config.yaml
n_layer: 12
d_model: 192
n_kv_head: 2
d_mlp: 512
vocab_size: 534
norm: "rmsnorm"
norm_place: "pre"
tie_embeddings: true
parallel_block: false
warmup_steps: 200
decay_fraction: 0.557
decay_shape: "sqrt"
steps: 11939
MLP neurons of a small language model. Each row is named by its layer, matrix (gate and up: input weights) and neuron, and shows model dimensions 96-191. Each number is 128 + 24 x the weight over its row's rms, rounded and kept within 0 to 255. Numbers have three digits each. A neuron's up and down rows have the sign that makes its largest values positive.
After each neuron's rows, "fires on" lists the tokens most often at its 100 highest values on Wikipedia text that the model never trained on; "fires in" lists the words (lower case) most often at its 100 highest values on Wikipedia text that the model never trained on.

L6.gate59:077124109113094150150143101139120146106095138134159148156120123144150166104153130083132179105137150154143130121111124131133156130116156134129106106140098136123112115043139123122111142128100126113131075137159128077157133094133155127089131181119114142121195109097136110136114161106162144152
L6.up59:100135140100124136114177127110107130113127130091122151140155113151134109108105138162125120072115157129189145176109087162128147166138131087116123146142098122137095105108145150124146147133146107131124115146105146092163153114084176122129155125126112128162131123147129134128117120116168168154
fires on: "ot", "et", "ot ", "ation"
fires in: "between", "total", "elevation", "hotel", "bots", "motor"

L7.gate81:159165111136177158145121150109105114106176153115122116125167144104135157112129109135087140136145109138077117159117104104118159119141095110137174115149126128155113099101115122121117136135123122152135146136108111082117143076110127185103185127087135124116130120127123134111131145134121089127
L7.up81:125130123132129118129103174104113126116142129146147158093143141105141112113097104151133167161148166119101145128140079180133111139140085138147122123142132100100095118136115112101113182099147110174100115138095117120115122106129131143087124115150165120127125083155103165118145148128143131112
fires on: "ow", "h", ": "
fires in: "known", "however", "town", "towards"

L2.gate149:093129140185129151150134090133141150164131170091175137176128119157172136081144140151128126136120137174118170178115138157153119116098113107151157113100105129091088104157115091125141156119128123116142102134128112090156157120106166140125147128153125120111127133147166162113164118121152167129
L2.up149:089157139157136147132158152115168114140146145110112164109123151160149163077146107126067127101132136159129114142093091179164116109107135134154186123106106141114126105126111106169155105116115120139170129117148129139148084125086136127118163128165148130136148121185132152112144124061124144096
fires on: "202", "201"
fires in: "2020", "2021", "2023", "2016", "2024", "2022"

L7.gate495:139127122129132178102135106139140151123106159176127092178161134147141124088082114125089134151114084113103086145112166148106143101072174127141137103105115106111145156098113168117095118176153162128115100111127160137127116153118062149113123095147086105164150134133126151106134096134161112149
L7.up495:085154098121143128080121100126132138112129125141099145104115125131120114096141111062112116087146103127157139159084150136126127101081150128159108118150109145175139162106128181122127132083159139115102128149120123136084150103162122142113167106153125162175145140135140120107112120146139125071
fires on: "th", "it", "up", "ou"
fires in: "its", "up", "out", "these"

L4.gate371:133121160156149150110140135164099085122128134159105111136106136073157095125145114132155102145130152114092108126136131100092129138152111119125130123137158088126172116151165136138116117085128160112158117147110136136140129101152155075124139117122136076161112112122118150142105124115109166126
L4.up371:106147141140120090102140167141129117157131133105140110154144085134126108129138161133130157172133112122116105121163113128153134147144121090108143100134122098126163081142132121141099105131125095171139105113069177145092097143131102098143111134118100138112109133130114116113070050105135164161
fires on: "in ", "o "
fires in: "in", "two", "main", "win", "no"

L8.gate255:104117183148165142086150116129089148152114128100128153159119124138107129149107163159137134155147106108169150149134127115132155100100185129129117094121071124090135104110108172135175134120140133145089152118079133136121135083131117116151153124118138129111121093119112108099133116102149078131
L8.up255:115142134144113123152143155131139129107127142106117160119142103127124114094112167116144157165110149097148103153164096122118146108127110121129185139108079146060130161128109144110092134112136117097142139142090097089121077188142173149110123135201074124143156134122179097117134095132097121152
fires on: "ere ", "he ", "ou", "it ", "u", "ol"
fires in: "there", "it", "would", "he", "she", "they"

L8.gate127:068178108175120154115110136146155137157109079124133117130159104104135097128160129156121100130162075147131092120142176174091148129148112128127126136165104142118145148128113174116124133149127117115106150133121123124157114138113104139123149132106131134116115125088141125090177131111153089150
L8.up127:133139169111115127101155130121131104143111106131128101155170120117139120088098118155113164112129139151137093138098105080135123134123120136112085167121155077083106146104143113118104101148061131108075144100118138111141142139115098146134202146103111133137119102126100139121070161131127094151
fires on: "it", "d", "ti"
fires in: "under", "until", "united", "units", "its"

L8.gate168:136119124143143147101119085147145178152106129150134131114165083129127074144119145135096123109148126117130122144134111151139123099076107127123154092124102146105101082143152130155182147122125134114147151104139149119125143154153136125106145155104136141109089101138089139157119141085157156107
L8.up168:131122113132119145126135107111132103149175131102110133102148147110102106143121174158154075097101109097143100126094177122173140141126172134133104097125121134114134136129109138087119167168121106100121148121112125116153152162125142131151104146104152149176165142142157104182083138137105129171
fires on: "J", "ep", "F", "A"
fires in: "january", "february", "september", "july", "august"

L7.gate163:141152098110135111090107168132130112134126126099121150164128087122122149094114119124156130130168107161182127168137088131152173139120116127138110139143136119152174146101155119109134132105165116167107135128158193139056139155094143138107110121121147139154116087137108110128115132125164105108
L7.up163:145137132118148133168153128152142112114111137118138165115148134126128067116088126127112113129116077137135161171098155144124154108089113137148124119137179132113175168125113108112081120112117111123108161138150153162058114154149142157139136107113109171133116089073118124114144161113163151118
fires on: "to ", "in ", "the ", "his ", "with ", "er "
fires in: "to", "in", "the", "his", "with", "over"

L7.gate224:117137131148103087127147132161162091172184127089134125135115097124149132119110152157123136126136144130126158146100150161105143114143122101115111148121102161092174109172129132115071135080110124140110142162103123092044096121106152106139100140117131116115125103165107100140136122142143137150
L7.up224:081166133142155174123076143137101122130124128096161152095102123130138131128137100183131135119144066182121178150145115130125104143115149112139108170111089164136132136148137109109100153084184127129094104102122175122135137132074133153146097126150123065126094157082069130135115156136134122181
fires on: "s ", "cl", "ent ", "et"
fires in: "its", "between", "including", "able", "included", "their"

L2.gate356:139118156140161172122148140200123128177092100137139122155104121134154155136178118129129081167137147129157147176112162143124153161100149122123130102118094108108114100124112172102138143111169133086103100114133096170156117082092127145149121103107097119166108123135142105112115116157113118096
L2.up356:135114142117150147104146092156121128182155078074141129166109160107127140129151124139132102154106103108155123169085129141123164121130126104108089097156121105144142125120095107120108141112161099111124080103134113164153111108142109138128133090151146103168112114125151081092140112144138133156
fires on: "af", "ul"
fires in: "after", "staff", "affected"

L7.gate156:096154140165109133152121137127148131112138105148146164155132111133186128093194164130085132119124138138125132098132117094107108146123106108153131095116155125088133093122138137092092124123163143142141109118118117107162140150137158073094086151096169150145133131136115123139144111121155120081
L7.up156:154127125115128130132131122169104124105147116141137120118142157144103102138126138140159125135132119150112159118141102096120163138180156112132138113140116137104140122088186107131156149076101133136150127146102146153193140128120152119158136164129186151113140142142091115096136115099189155110
fires on: "202", "ap"
fires in: "2020", "2024", "2022", "2021", "2023", "2025"

L4.gate137:094090124136139152102166108153146104131107074139120129113120128098100148137129115128154093171186145160141138126113108146148118129118103118132136102099109157135096142127155137108074123177171160137141121075108080152129118083156163120151108122179148108138106159132131077088131111115109129115
L4.up137:128117153161128145113095107115118151145155096136127138121130170172144153123150075120105099107069133136125107118078153161115128126168131147140125135145162120140119107164108140141116108146166095123134126119138121110110103150129123115129112127075111081172108106125137116147156123192139119155
fires on: "af", "aw", "up"
fires in: "after", "staff", "affected"

L6.gate410:176151123139087138111155112128093148143091123095142147163128128125143140082147155157146108104109176197103121136073094116072118146099146090119163165156114143150109185147113139154135106103144127100159089147093156138142112094086155108111154167173153121131120121116156157141113118108119154166
L6.up410:159092145159133098174133125132072180143088136121129166143138105108143110140137135116137073137114126121104106128160109143103116148115128123136118147140122142152156106182125131113136096125161096146118117130074129120127108149073162141106165170128146140120110139142117145138094125109086127158
fires on: "in ", "con", "as"
fires in: "in"

L2.gate249:145114117148149079143080132112114105164136128132126138108116123132154136115110110130147125084107141084205128148145159139114109167141161081115142118126120122139119139151133102156123148199163125126126124120105149142102118162146107133097068133086147085138092125146112141156128126178136145104
L2.up249:138129114139169104147131131133158130160150156114100136109127130130164137120109094114170102096142159092160146133132142134117104175123170095145146084134098131145132142133120107162104139187149098140165115107112147109120131110168113164100083166120118103155110130165093121173104108145149134124
fires on: "be"
fires in: "before", "been", "being", "began", "behind"

L7.gate53:147108120161184099118115099144134158156114112114116137148158151151117117132147132155097123118131105102152131125121087184166151109131115135111174126128074129133123083146108172114128132148141134104129128125128122139114141131159126145120124117140105146153137145122102148190142099135105121135
L7.up53:122094159111153104108132136111050125105161121128107125134120102145150128130137156164154146105157115125133162110124102152114089111104175117099155122132125146150149117146152145140097108082157115148068111147118116128141110147131134162120114136085102115125104114189084141134127128110133184171
fires on: "ary ", "ember ", "ch ", "19", "t ", "e "
fires in: "january", "march", "august", "february", "june"

L7.gate26:157109173111111095105113153130141088171105147129089130096109161127155125132104134131126117122103145144129098118124178171128131115149101092136103121114149124109113167164138156179112150100126159119154145160088159136110135138118149106132117118141108142117120157116126084116096129156116122114
L7.up26:147136142109142125142129097136148131091130117112116124114099139146118121158143129166131140192128130113131133159176157168111123132070139129148097110175124150081107152147138115106108113137140080174133164126127171132147117131160147119073147130139108123123142094128105117112137160158134124175
fires on: "of ", "an ", "ember ", "fir"
fires in: "of", "member", "first", "san", "chairman", "median"

L6.gate313:176072174132144113124127127114129130111136107161098110134120115123135132116128136142102176137102084134147102125127162160110121130144105092164142139118111114130149173116175115141118132142125076127137119154137120142089152120153115133135138109128159128122117145095171109119118114126093115105
L6.up313:133102111142112113137117110088121105105128155105134187151169161089114121144158116143072142147132149111100148100138104106124149147124047129142155148154056139109116143136116133154135173159114159088114087138127103133100109144063117137080147127124142088103106104138154092138114148137118086136
fires on: "the", "e"
fires in: "their", "they", "theory"

L7.gate241:149111132126126154156118149149096087146107153112108090148111133131171144120108099134128138114157134139147128126178135171093160107130146101085115101122151108096123134110093123071130138147159136167135147147131184169098109137145129110144162130147111151122105126181115119143133109126161154121
L7.up241:141150130157125141141116148128135132111152149130134136184099137164139164117180116107158104176139119193144123120087125125137149166128117110136045117133082137076138115126191104134168112174133134125116152120113152124110139117153163134078146140132109160129130103094107132147122163140140138172
fires on: "he ", "er ", "o ", "is "
fires in: "she", "her", "who", "his"

L6.gate350:145129129141172120096169115117146112161123138168128149118142098145171148149112117120172115127152131115164150113100133157100110128132148168101088119129117139172129143093162156117074105137092122137078126133112155138110142112106099121141124112116116079143088138134121131088135100138153102142
L6.up350:135164143119175140095142125110140124127095094144105149113140082122164138138124116153183094103121135127150123129132139131094130133135131156121096121182124094119153124057138178097086093141118096156109115154113162163099125120098121113138108125140147085123133159098163126108128089137129103176
fires on: "it", "ere ", "all"
fires in: "its", "there", "it"

L7.gate336:131095155148128148131085108117132092132101129116129147150128109134127093133109105114101138149154117173134124159157122106095121110155099111173105113116076153148117117145094138121101126150121115134149148093149124159089141118075095120152126090171100100159142168109108161106128122146125148143
L7.up336:127119144146122135102122137120119141118122118140154153139119101140152172163104117084165078109125144155078190117097060153141082139148136105105119097199105133138177138130164148120111137110111107150133175104131135160074123126095091152130087114112071137119147119151153146132125159134088117135
fires on: "the", "a", "an ", "ld ", "cl"
fires in: "their", "can", "they", "could", "causing", "caused"

L2.gate272:137078150090148119187110092149109120195168133122126086128144129134112159182110112119114113122132094116134133144109150170131125135139147108151173103095157136147123091134160172152131146149129118154130128100108101105155118103091072178102121113127116138142152104150136149097103137119147142089
L2.up272:129154113134104079111109161143123064092065117161146097136128108129176118159134121153103146121179103146171128150147123105124116104064114152103139138106143121139159118148084100128141136135130173129129140128113145130108145138117131143126127152110135129164127111148105145155126117124119122115
fires on: "ear"
fires in: "year", "research", "early", "years", "near", "earlier"

L6.gate34:143133131154109150123165127213135106139102092151095112157125148120116154112138133106092103182117104153141162150117123121118151125092155102141180119111120142120097133135118099121130099121143139109101092082123098113103126130172109160110133156096164133160124098147121085098103138164121096103
L6.up34:134162166103136133120134131103142080122112136145132166152136083155114125134163115135119118108125105120126109121108118140145131097154161100142157205115138130147108159083122131137152104168120131150151122111147107148153104096118152074097123159084163138150160134106109110076156105140134132135
fires on: "af", "up", "por", "igh", "ame ", "ill"
fires in: "after", "cup", "up", "game"

L7.gate266:181128087122130121152092125159107090135160115149153144125138152147145169115163130128147123145126152111122135155116156118089100117153170142145159130125099166118140184105161130139117133122096133078124101162142138145149088117133129160156119124108110136162138110141165133082097150148146144166
L7.up266:120140133176111161124116079102131139150149148115123173111106135133159117167134111132111153082106117142132145156144132135152145082142142117107145128123102165137125146142100162108106107099164155147112125122115132135115134107112129116126097156168156168115129143095147136040098124110112091163
fires on: "t ", "it ", "m "
fires in: "it", "film"

L6.gate69:143128079116100130111159116149180101151090078147151146134136135156121157127120178092146112093118122129130140164133109112105139104114134132158112102115134126135116134145082086112201156163141137129141130145130154189115140105164096166122114136113166176098116118134147109098114041105116107120
L6.up69:129147142119125112095162130161101165180141154135143113159149132162113120115150105094109125105154121160147130085112095114111123106086109141124143128133146191101115127113112132123110077125140145108115161110155144106165114129140118168116131135135146129098147161138119092084092117103117127097
fires on: "e ", "ing ", "ter ", "or ", "om ", "th "
fires in: "before", "following", "after", "from", "during"

L7.gate102:142125120152121098132143090131130130143111078131129123149091129182171146104172104083155164170129148104113141169175102120086134132091149100095089164147165127130185116147136120121189170115148135129094102157117127129102159114131126146114132147087093092129119109135137083144166138091139142168
L7.up102:078152133132168147107113132109115122141121089113146104100150132136157107083112148120126098183116061131142156126131121112140166119112125128127135121114104146125122196110123128138173155095100164121090137119116148102149162153126120116102123120159117171146143130148113113098107101127139162118
fires on: "ter", "to ", "ter ", "in ", "ing ", "ce "
fires in: "into", "after", "in", "since", "during", "on"

L2.gate85:114093108155090132139140090080140150125109121125166129123122096168164128088131145131149152099085154183098110159144123121097144115138105138133078120109115097178100082129153121113103143142162120137082108139119142141157154132151134131155137126122097072180141128143145131144126171202152089119
L2.up85:111099084166085108101171093122152134156086117094100100096100122171124132065143116117148137082074113179128120115165110117147172107149114144144098119107116120112142114123127128086112139110083119127115138114127125127192133126110127128140116111096084085162139094116150083126118110173147131121
fires on: "to ", "ot", "l "
fires in: "to", "total", "notes"

L6.gate257:119116120107152148106093115162108131164117098145155156163039145092150114121143095126123086117105135134108157175148120117124108130118121069163093186141084097114123113094099119155128152144155125111108140094135126138111125125107128100117125122127125141131119137091143100106106179132137102156
L6.up257:122087142144145094112093147176079152116116068172157152145100107137181128093151157115134180123158082158073138151140123154148116152153117088128104157132101104138119115121144141121135089127128138123145120100143162107131137135119142114147147119099147107154122148151130133159083120140150120138
fires on: "is ", "his ", "ir", "eg", "r", "oc"
fires in: "this", "third", "that", "through"

L2.gate307:134096152094117126105127127117149113133131153167095100157118163118106166117110116116118138163124109119142136098121079079125113145108123078170114132106134120146149120086149154099147132135105103088099142110133115126134131150127162148099129060108143129129122110153178092115127117147109115104
L2.up307:156133151147154124102128139089137125062102115140096117099137138124135148097147110109147143129122071124066126148111151134136129146079157089157097127109096117157149116139152157131109134101120094129136130150123126146094088138134164136090163105130141105136096121147178120146128180157140121142
fires on: "the"
fires in: "their", "they", "northeast"

L2.gate165:163178142116147115140144155175102119152118118132151129164123090144098172142113128149130138126153099136113133151168098150132137125126159065095140111069158090115130157157078162165162136136146148131131128119109141137108108148128105180127129102115135152130163162177130131089142134149128145081
L2.up165:156170156135149138123116167126122079150121088109153128159145125136064130080132148140124131124126114092114122148150148107140124147122151066115137128095134114144163142121127139155152115131130132143154131126130164120148088128104108136139152120127148154111151146166144119145126151112134119106
fires on: "ear"
fires in: "year", "early", "years", "research", "near", "heart"

L4.gate14:106160168143095089124121161138105158126101096159125103135111156139125126165130086133155138091155123139167126140128164158116127123157142138134107102134097127178150121139136137110113141163106119126106138113087168114157174138127135132113154130110123123093127107120131086109126123160079161110
L4.up14:122159182150119133117132164122146157105102147162096107098112160143092110127117123117135158170141118093112191143132139148153154123177128088138112110106115141140136093153145139155120090129133131136089115137145132136127146130158144140121133135131153090088136134181120123120114125149100153109
fires on: "at "
fires in: "at", "what", "cat", "great"

L4.gate240:141140123102167108202146115150142123126134155147107139110121142109134101166135121118147073114142111135105108121169153137115144154092102082112165103111126173155108138131143126081100185136120136163118110093100144148143139113135137165090152089137164164096090113097099123144111135111111097134
L4.up240:104139114116176151147160123178130129154148098144101150127122137114136095176158101165139124127110148096127127099078169118113128153113135112135149136167082156118113141139160121091139061130160157116131115127115099148130151113122133168107148124096124164138131145144106123118109150130116110120
fires on: "ary ", "ch ", "t ", "e ", "y "
fires in: "march", "january", "august", "june", "february", "july"

L7.gate98:097115121131154164110091124118125141115090161109117173130094111146133130128142105139136138142147104159126110157164146144124156146132131139149117115162094142118099078155141103131123157187120152142103122116134106168126069169114138121151120134100141123154107094131147120141113135138156132153
L7.up98:149093114149181204100130124090157116104114173153127123120077158172126135104090107166121100138101125157186085102109128098110090138137139128100134118154160131105127113125144098131144172153147124141090070161110145066109097125158143127106108153146106133157142106142100121139137124135135153113
fires on: "er ", "y ", "is ", "e ", "ro", "o "
fires in: "her", "this", "party", "these", "some"

L7.gate319:163103118129097155119149148155152124145106172164125102124122151134130129073142141097141121142110159168128079159143088103100109116117162149191155103100100142145128098137123127150115160126119108150121111142137117126145132144130133084140138145138124126155087083161106123135104160136175119123
L7.up319:159117134123153073126118109107139141140080143123136131122150096165138123116139120150108127164110127158072157146135091114169073148145135100120126122090169115153080167116097122086121118186140165169135134151122143123126126109123133099144114115120126121128121155150124133102093099134117139117
fires on: "ot", "ay ", "por", "an ", "igh"
fires in: "football", "may", "can", "footballer", "total"

L2.gate485:143093136122141135122143158107118171181083109112123098157090096155120151151085144130098127165142149174117138154119101135128110158103099080165128153108114113153147163090144133070133130147066116111094128094137124148148117155162095159166146161135163129109107092185128098101087134145117134154
L2.up485:134093136140095095115132146158130160138133091141139150130125129132145102106143094143153143115090087173111146138141170097120110141145111125172114142153134169144159109112126089086114129096136153092101113140076155142149166126100113191141142154092149118099133076103125107110121121123152130173
fires on: "In ", "in "
fires in: "in"

L4.gate47:106082141137128140148102107127136109105089115131107152089110119136120147146118097140139125137187086146097093092128109189129098157122126100209087128125116139123098125118151155149135093170124152126181125116110084113095138147148097142141110128103133132143095191118130096116153149118127117124
L4.up47:128104140129078172154114142114103096067158127141105140128136113123123137129113130134130115139114127144125104112160140131131102163130087141172111138132148166156105138132151095107165133147130102106193120119104185126067182189128139094137144136115111099112113119135134138098120154107152136125
fires on: "that ", "the ", "which ", "an "
fires in: "that", "the", "which"

L4.gate87:167154138165139118162129114120147093130129109093105148103104115138141117121138147118097098118110075170121108123103108138164082105105135059135109160142112127123133105122126108093116147092155143116172095132138150140101115135135112136142136088097118114154140142103135136124152174156114089159
L4.up87:181135101127113152160122162098130128121128109150093126122120113141133099068109156119119149158116108154104110114140128100128101150088154079133102147138109152134097126128108192128137129131137124115146091104125125096102116111161119146106098158140150101140128119126156099114159168135129136123
fires on: "that ", "t ", "his ", "ep", "d "
fires in: "that", "it", "this"

L8.gate93:125125091154121150143137132166127081175171126144109085120154122094090131104111104140126157155102108102161139110135176125148107130103142115181177108086109147154145142139143101149110150173113101155119132126119089139147126188135152127145152132140102139149105152125135174140184111133144099131
L8.up93:136123105122116098123107157134101159109117113181077082130170106104119103112151124116125076122111140113098126102140124141077138138133149161135089067111120119128134124096137133079133105123162109150142121132150131120111108132080108121114119071137144110172162117112137166117105133144110149136
fires on: "it", "ot", "as", "ay"
fires in: "united", "released", "scott"

L2.gate490:121107137144131133155113133151105099127155136112141143181130105111122150131131079111101131081125107084158123183114178144079116133126124100121144130129127145132129146134153096175139130104145096110146096081128116182130164148199095147110100111081146146133141145120099119106119089159146115126
L2.up490:103098156118097130154112146115144109101117105094150154157154137100125147116139122124124146128122189105157138186147133118058058118132117121126113144136116132133130134121179111153149142159169106150136087089167138212139145093165127138131093140096140104116153151090120170136112130123132123119
fires on: "be", "de"
fires in: "before", "been", "being", "began", "begins"

L4.gate150:153113160155111175108123117116129116158161136174111130154108126118122106135156125100120114121118110112119152167091098140142135122066148120177136104102078111127182091096116167114149140158136109120122108113107151143133168172105113126102131076108155142140095119093122143133107123141129111102
L4.up150:155099117137094165096142130110106125082156169106115123165130101090138136133144112138153161132133105135165117126149132144097129113152140141131133101106112146172132095083150126101106114136097158101132141151137117131107123107091092156138128129146115107131115110171172079113149147152115126199
fires on: "the", "one ", "it "
fires in: "their", "one", "they", "it"

L2.gate40:149112184103129138152127147187080145122108138127144142172131099158140135150153140121148096136131150167138161117081133154092106149120150119070099078129101087197148156141138154157117148137133129106115122140118123084141145131102132136131115126089105134124112178085153098089107150162120156102
L2.up40:150131149179124170127150131135136144146155122160084150097154100089107121142129111105102155117110132136126136105170099105139074109138177107145122138133066092100167104123131133138138097075138128148163157136138156150140174148134168090124127117130149148127110129130151140129129151139132161150
fires on: "it "
fires in: "it", "portrait", "biscuit", "unit"

L6.gate366:142118154131074144196140118146147080127142091154143118156137107176103121139134070102086152157121114134106085105126130125092153176128087117169154117111100125105121103138120115110152124118138118144136110170139167107119149164110090134159161146105155132130146135115172098117116128125123154161
L6.up366:144108140098139144135177113078166142097150156076118075145149130140098118128149131144119129140135135132143200127141112131128157125129112135149154101139148132139106159099101146140143154133093127109121060142095131124109079099151094100150142101096130120168159112136120132125111135156147099138
fires on: "t ", "our", "e ", "iv", "i", "e"
fires in: "four", "left", "five", "debut", "life", "far"

L4.gate224:163120142148157112166122142141110135114104124156152153134103145111131121153135124117166137112202096155123111183136143134129113147096121118139130118139115127137192155116131109089187146135091190132102127142151131135165101150079107165114148086173110129142132083128094141151157144109127135121
L4.up224:141152135152130095132142177144130121124139100137128084113132117165102086133157116098132109143165128180138122150181093123144137144163096124110106132098155118096159118170149124116132106106102172127120121090143131155095103176120153150128160131102142123123130144116124125121166132121097119126
fires on: "the ", "in "
fires in: "the", "in"

L7.gate267:134136166135130155118094127143141134090111116075173147162110119129147111087130147089091171091126097143111121160133138126143131156134151140113135136140111143120145114140130087117125098138168074148145151142093132162113130102136139118110101176127152091120111120108113134129133149114134152113
L7.up267:130114138134111109112151084115128135180174148106123116162107115141143112111135141122097130156135097157106141102178133132163127128089122125149108105146118066131129124145077137137132106125113130141098113095084124139086077093133156144141099109114116132122163123121128093103100180121123112088
fires on: "In ", "in "
fires in: "in"

L7.gate501:112173106130105112100155136141170128141113096142175109101128098126103103130126112148136089150147051114163091111160133135116181152125117154112106124185099127106125137137103122132110094157115115113136117142096187133133112136118100086124177114143106138186136136141119098121114146129146146155
L7.up501:146125131119102101091113140111130118101102151156117165115132099107163117139134133119157161166093121116162159138127124128123097105143106127172141206156120136178087097095118122155138089130089150097120073186140123082146173118094125181129119115149116121134141161147118136094166123144127096117
fires on: "it", "ation", "ot", "s ", "ew"
fires in: "its", "national", "it", "united", "itself"

L4.gate256:160115125100125134098101118097149134112110146099148120156132123138146133131104137129142130101171108086124164131126113123112148151112098182109133089133131151120120117093133117100131153120120114127111126137071129142132160121100123160153108127131115115160126131126134135130126132125135147114
L4.up256:135118122121131110142100094150122124138125111131179112105072078122104158118109156096158142124129140113092160096113122143110127138106100156132143136117121176159191133121096131132081153101156157114142115095110148171167142103108083113133124121117126111140140094146125127177126081146154141131
fires on: "of ", "in ", "from ", "to ", "with "
fires in: "of", "in", "from", "to", "with"

L8.gate140:126109170152132123156144128131160143156124082114130152141128165115134137114123083104117103143120133109125137135122141129090136121136122168143139081098156131097133116119128055097141141111114163124093146094123052162112115140125129129106109148204157107147101133130100130104131145094138142126
L8.up140:116121131182149144137147118128126139137134142128084145130157078125110105120157111150127087110132155111135141131130143145132113162122142162128137179139153148152158120124086099172109123169131107090118119129079129108107111110171116134147129093084123119140176143115112129144092159136112079126
fires on: "e ", "e", "es"
fires in: "time", "european", "life", "europe", "times"

L2.gate193:064146114160173135133124131121142149107099095157133166100156102089151121130087133132119123095123108122164128155178136178159095131111093072166095150116107096080128135154157137156146124099162119099149119107090107152107103180136128151132129103092164111131132149103171089108134142131131109109
L2.up193:091161116141167126123094131122123103088129078174117154107115071125158105126111136126101132102134080131121153139138168168143091144118097140140093141119111117140118143138126174150149091104134176108181122145100113137081122155135123197147151119106183157149117148100156089107090127138165125114
fires on: "that "
fires in: "that"